Weights of a small transformer language model: vocabulary 1768.
MLP neurons of a small language model. Each row is named by its layer, matrix (gate and up: input weights; down: output weights) and neuron, and shows model dimensions 0-223. Each number is 500 + 50 x the weight over its row's rms, rounded and kept within 0 to 999. Numbers have three digits each. A neuron's up and down rows have the sign that makes its largest values positive.
After each neuron's rows, "fires after" lists the tokens most often just before its 100 highest values on Wikipedia text that the model never trained on.

L2.gate252:508538434557526533445541523553504482551438415530538551396458401461534533516477495554509500534488415570473506598455412498489560529495490571465490497564445444481503449568503553567527518413497559616596514433501581547576556562521438394520533533519415519524545446465575504521484475512524533494551394545480428527561522494449471489475480481521519489471412521462503468499497520502546513503530536593477446535524565433470523487598462514444493500432437451493503521442566477531389438473523481407511538356408563433451413465538466420417460544459588494550450546495657496533540501454561573540540473579528455432467548418521495519520475490508466582492535510497471500484467459569534405470533
L2.up252:521480573476557544435493472535573503442523527536458514427528483506486558551568473515523470458462446543530547451590515424478619525521485508496439513543437528445514473511475555454476534530456554614514534525469481536462499461505501473535559569566507472523610376539510477531579425497458524585539411508443517494562473533563521459457594522406453473487465448372566517589543528459473531464467512499563490416460552406525538589571452433501494530576475542483474578499461545450516458496457549458498520422471455517483545454536447467418514502539509529523464441482590465509473402472493554471395438550502435455425418462621550360581581495512484580559499534465477492511526496483390538410535
L2.down252:525459514499555463481542486500518565454578453493457491430497475456538588522451459501445525439538583626520490624558489524475590554488473609443489575580440499479519468472468526440438505479464446487488494432423474462559520503502511388498512472495456562519538397551513490467530491442556580375486502531545523506459431406449495522510486491524474528501420539506412423483599621482526509519542427523538373463526546470576591432529478465503460580589501426515561567557541522481583460461511434454393484395398531514527476600530504475461482562477536548415474529478518479548526512447536550573472491593517428490419501467447604477534485523477460529475509601528498454499487519477467457520525
fires after: "\n", " |", "|"

L4.gate76:467403537535525458400488600460536400468498503436549449453586581501526407559507481451486415481448573527521455486488529536452468552443432496490531541445428419544461496510596489535562533512406450476550468459524471488512557435487519420463465447598525442484509545499476596449539517461502524434498503524451432518629473574547578435503507593472473488500558473500483537603555528455575572528492493479422503539487546491460590526509554492488593490513508488493504396537428544514492396519488478532506479598551498459523540417575534571487526566448545530505610440532500488558501411561461545425552441510475483519520449476443525540407449465496513526619551457476370487476527568473454414498513
L4.up76:519478450515468479521543564442461478555489532453584501532519570513486514555538497472636552526514500420460585496551485564473544520424528488510619433440525507540507580520470578434559430473461443546523406486504482503501408498576527429528559430523474519454554565414546517542558531484563433451428504490438538547566485488570529522404510451544419471478468535498453537443479430458407508550511562477517522503571448497430528494511521464474529497474546461461550574355484500499467479444392488569477489470582497502488468471424477613507463580484497474490539533452400450546472492551517478397523448383606506553544463540404540522440500542598461448570507505459610563512590507500491455471566
L4.down76:533512498449549520488543447470475438425471575458519500495469514452449496567346521497550535561520528382443517556488485438458463482488459489517500571570540486488535597558551454468525570464460442561496471565373500535535488378496505401513533412515475470486398500539497584476499514551521513503518485506599563416499495573431542570453557405530534551552539566521518598610509440554447547523606567472528545582496466504524463493470386428527473406556474485525631440438464497485481498534446471496503474525538513401462495337578579493456572480508497483492512507444439525572464497485486599477469453497524449501443533420517572522469548460547502532513493507526516534516446470481508506553556
fires after: " a", "z", " sc", " V", "ch", "at"

L4.gate678:527524509447527520483511447552608470426485577477453575478464529391599556638458467416495465524526534471432515521478473485537580543500619564500485590527509482541501457472446545519425533536477507467621503544577525568458507587529455529465445445622439479490635586394462459423446580473496490458599537504520511489456492477457497447543458436506480446474524483471548536484448452464510535469451501533525425540488510490489503450568516489446498381533569435561538454445516496503503495482482520434600585546460533456498534510462572474390455476481486442445542502506514500589469410511544497461417493412594452538475540504465463544440508546503529452453580623531475516507444484498463408485512
L4.up678:555432574442506481494441477533521503472587385563512503520483506450492423487492480506537530494383450467478464478498606432583460420514543554513546611563393480478484523564490463448572573549521495523443484457533458502478571537556516460487552410578467428455580461504512497474492448556482548478482551494516512436535602537485580488565491515451392478496489469505519462517405511581499447467445489480505410626464545475515461558540499422477490449469521444557436517548465414499377511377522464515545453486557528547440522474472547463423531511556585526489512538443575465519530443504535485480414518553527434593483546527514516508587487557580373526514519491572437576509494568606485439481536
L4.down678:528558502515561429505620546479606489495462409455507510384593522483552462464566519505462578513544563544507473514542488537499566468552549481464540478617526477520553467614508526413489543457494524569495448514506508442504414477511518480577483408519434554575534444540492531531534482452544559418550555521433526504516510492499534482520431414477462532556453513514441552498565557473511470462440469492516446422543537539460558510563419538571589503501487547523516447421452485585507501610514545489455416463427547496495445536495480576510477475450472379511587470501343446439443530512418577486487452511449534512486421492526520465535430407376498470433525397472500494528489574584514445490545
fires after: " |", "ag", "qu", "ar", "at"

L5.gate856:602451503473537480526510549509433498534509546475492541511470647628541374384561437432532497481575419589368521537503528430447557554510380499472489464448459552445540490435546497512430533492509436491429506526499545436533444519514605468531496484564570494410553538474482532448523501558497476553462566478572449591509531414508514537514526474454505549449388534539528477546412512543536547468561485483549493536505392527404494470560571422538520499565509458631509536510504511495502468515511467479485480475508552592497606479545519571477451517460504460418527459562466450586428489473469416486529539498531554458514557481497509449434461506462518509478489508499422584466434385547515457524497
L5.up856:551514551548506534508434531527516515544460564514580428491586485482514524441552437526449544498459464479439480568526536444446513547427489392571463526417470497411438521524493384487456483437528457487459554555572455472610488525493519534618486482529536448478484512507532615470450618442519469543561443480486507492552450469480441487530485488564506419522555391589505535504488618500559426496495536438487508472505499403423493416477411484449494482501451501524520501503510541568534477498358489458512557543555580471483490498600549455574504436480494507441461494546489492552447516510483455417591620479501456440558587600542575495568535554394540516414523555520474557467498502495486393523470
L5.down856:474520452565485415412526550421459454594462530550494560515466466619548430501614514463495545485573505571469472497520540523477425520571447566523488492503545504490396601368525524473496545526512462478562513496399500446476534588522494513514518407512532483547461513462546531453512474450552501512498512583540436527503512510534439515568589454579555574438480522439482491470423550547518519423459455463554492577456453394544495584519434485532510523591517535603446520509444419546475508558481437533551462512477511559418526507494573489408450458490393508560493418510415516460418515497535512518449475554581446517490530420512498520511453484524346524493527479474492574455493502591363512548516
fires after: " h", "et", "ist", "o", " H", "a"

L5.gate15:529506433387424564510527494496440520494556615501451523468512454467458515471458497450461440523591509513531570602461544511492515440473639547525502546457475438473476524519549524470580566561479480431462523486503542541488619481453453503540535604519571485447497498630618500417496532484439491557478503520544512395468498470511492460527597499523523448481465419475488530458499571474507508479513529486603531480476549608449518478454552497553542514513448447550548460576483553601529513485579486452402481484514381517424497566439485538579381476469543435534477514547404486523452525463493566471499548450458549527520476510443486492519342461547508537497585431541460443462486391464526436461480
L5.up15:547573536456504439472469472551524529477594527635533478463501419489496411541533474473533586527426529440508483513447524501502500458495459448529490416464518495406505424586568572475561480554440474563506531544565490463533463448479463513544549538459535520510501480481472528437607520428533582568447557555527520461603511550542553514484477486466509509481443518522490521479458489491543491490453505503599504479464466499413487568477473500535528567411440529545405476587438414449522458551526426482465594462537527518512393467473540418559443556563492631524541539613476431531450531521479426515581475386532523457533428451596380436508528486447520550502506496534394555426514428536530477408426
L5.down15:446493596438515540464430501550500559470416506487519521470488533458541493446592593501534487449476500445613517495497542477536491470568492491558478534459571489574487434483439496391490584507487579463432498482591430496476563604457609497520506480525560533555555472465522435492479510551494514578486546490544455479505450470521401487532456555532437475381540545486417531461493529516574403530448520585472552530476500507549447351428583475456469491479509380603507489492564501505522492468487515506512566491440434537414505477438603579555508488538445529557522446546428587458571549464519497468584575412465528525416514517475546540494426428456463499479442424474544562596450486425452481489494
fires after: " H", " Pro", " h", "am", " pro", "im"

L5.gate114:466565521536548493511522604474513561468515472520579491583409520528481483470488480505492428564410448433534527469563567490514593504481465513500525524435427496503560543472484484464453482604542508450546526442593457418496527471581520500455446491419495531419433400447513486430498553479563532482473562494540492511357461568550528546435449485523569492553470528461506628471608527478522567497462529444538514468487632537454545433568502546524506543425501495483512475532470526627495489483496446572420455476425566482464554498470525520452494560604459546495488473483519383442534529459444538448451451517565501489549530482438598543539406452500485434591485399553502488567473487408467406449545
L5.up114:574472501440581541443499529412551522461456451501453538582611461570523578452530428488481558569540519579450598552456462556432451443543487457436538602488549572471524471531530481494499558403444434522533473558459470518496538497465504430455520514553435476437501539534499497602503553510512474689469493478462476559394517434470470459500498478457613483566486482424492644405518415504451529478549515497480555488571547492473507616525443438464505405500479493489525542384459550476485414499525558575456517519506573528505520477462477551412514480563463516516509460503464431476554515544597444471468506417537532529479442557564518500463555499433512464533510507470463436497525516500447504375532
L5.down114:530501510546487429443564432551543485486439508447509533530495499437507501589516455532488532521565443511557462498582452573462518495337425424470573513514479534464395542593567532487409486552508497514487463582451486503506486455524522541511456453556581502593496528521512523500471426566348559435496465533499428486491512570510511591453551489487550445441551414475486497464480520522536457607513434428501508438523460463532452475451461607649484556481593467496474457609500498553375489517483500586523439514372523510472558585532504496535566546548422511481506564505493489560450535468491532468439485394558450500509470402459511535555524467462418503532530458451526412541500499551498524554542
fires after: "ch", " d", " D", "od", "z", "it"

L5.gate25:556451528509556598461600542532512579400532572513421506514500510531580452446517512436502457547490486461505510480532452564413511499592554475523509471468598519415439501527505526526496490438569458406454458459537541440526492520474519483482521486424586523441444501429516405571451543452556417499442453511411467460519486490437517594570409518471519411465431477587542532535463560495534520501520495547540508384474401473443487422471545562537541505433464479565438543582453639477525553519468567520460537435473518523424472463480477570442452617467528424540518459470426397454474519523500541580574553487524519514583520539515561491496525544413491600534511432451510475536427466540492490553560
L5.up25:563424592494527516444485670541501497553542433545497587489488452442549542528590463480604555564548465424521483511453513478463433474530533527442600532498547407539463463480413471468516438457429584567430528594512466461564474398528557446548481541531404503456501499508538579473499493472483478507609563483443427431473513468477445545509528607537526549484522447481530515503471508475576523517507495512431412443489459510466512524418551541566480452483496419531529454570494507510427459594567510627467479490506545538495463463501489537412444427531499526431517548543513531475470506533492518473577412509581511442560495453520444445516579570479440581482532443439370544468451475531460453522578
L5.down25:529531554386506455522511536557516550499560465527525502553536521422508471456475432588565498473547404531567379452469491466538499424588479535456485549580445480543561457441414539460446553487497563456570514524547443477529493510506513456557443457580450468473478472566575467490518490493497535556472569537547453545516481431478491451526519506592491505487507442491542495558501477555560497471486515568391528452485534503423509487402468505515540372487435453540499430512482491444615533445493479457534472524438460535484498521482477464375577492483539515587446505703443531553412431506652575504465450484493487573536554514482427401473458443527461550534466503444438492508557546454483600493505
fires after: " h", " H", "ow", "r", " add"

L4.gate511:492509621481622476510464505480436500584583496522507517485511504469501452603489531519557549501398490597576508438553519495574530436486501528520419417472516469550486570527522432482541532529382525523531520488585598454465440487431421416544525464584425481494547488480494426527537515500542612476556436532499494534534521513565480532510520476586560481473542458550429529595473470545434586532488532588475478513629516505493474491494487425435432452477440460501481557510510478530488448539388480431505549402420463493578408546395454463477375528425488506585462516494525529552524550476452482479460466513416515434501537513578475441510432453436507577599447471470548475513524552517494431525497
L4.up511:416443584514489584476523512505493521496442566539552494529510505532442446591503586450524461491493498490511500388589510495532550453405591488460403493511450551530504497562457596559483483500515568532555502479610470509455590509492427540423554453653530631510491441514477516513409513499422456594479539510476426462451482521523556494478506451553492547511475396615523445504512476494457424496497473605537466505454599491448485479455468486444438470533489544518536476434597460489518547504521487443583522552507508551531449428613518445486610514488517565500396540566516499505461470577520480583500453469557525487443495478575457495436424468515479556496475488470432509454475478448483486337463
L4.down511:510439519518610482468412511532437580518577579468511452469529499458438558529485511548462512500502488528532462439509501517456502588562459501531469442447524564584512514529493511470577511486464527467510530463573497503543400460510510422505478415527486370514533421543515392524494624517540488436617476594503451505456504461507451532569453467484480438555526376512429509487500470469471477543506511579510441524513499554457526449443567476458435523426533467540490606598461564514512557536573570375521480414492590538447453542436546506500468483565524496498480487531473461473516571447446442476463465576428477487490545430513537529507502501407501556606519516526405561419482512548542347597565
fires after: "\n"

L4.gate558:452452436468516535457496545492448469462540610525555503530503499557584477512447498430472432479523488514506549399389537492446569532501521469494546466456458544518429412521488575536551434485439489468454528535471463506545416607474578559477569398566543672470574563466470471571535497504558419485464544478521504500549490473494493403586412461444507543431532380514490514536534563499505564415552562494517529411530534516547499492477488529637585473572524481487497453456545604501568426478470415474498517370567414506468515457536481484522511540512508497532527511556471497504512465566462551468506440510446466552498501540496423440453435544514611470543556444597580468473464468478463497439473
L4.up558:406510522448586484467465555501500547517450467453474488534498486468518495524438480607491473564476340547416436428539512517504384461498418472457575487523453517517533476575535546488479507476500564569416608496461531446517453568483480403489440448516601453459518488516492464562407599512461540455549506529580515507433540521454551491494497453509459485528573509480495418490509442455566459537566498637469582399528588550462428502505453533500563493508402370525474523455518547553470468491649518556473497572549450471539494588521475508423520475492469543471504553502506607489447488560422519539510479554461453535505477522434514516572565582506516514558465506568573465457432483436430488558479
L4.down558:470492511532479522522534433581524502526488307441542458509557414475416490556456540495439488498481493463489427427477493523479497509616427474460527502593528457417502423491514469539524528500442554503523519531454462446523474519495460428444518510535488448570488461465556514473423422464521552510523473445610514526505420513507530507540572538588603486570393527536490509486546458511489437513478421524518528481620463496505497537542530410577448459638552566579516553500499560571515483569537428498565400515549570468525471505551487453474480452586441508494444460532618519515570549548592360545384494490502481510476452497437497535431423487454498493478505502477520415482518610545475543521498
fires after: " H", " h", "u", "d", "up", " ag"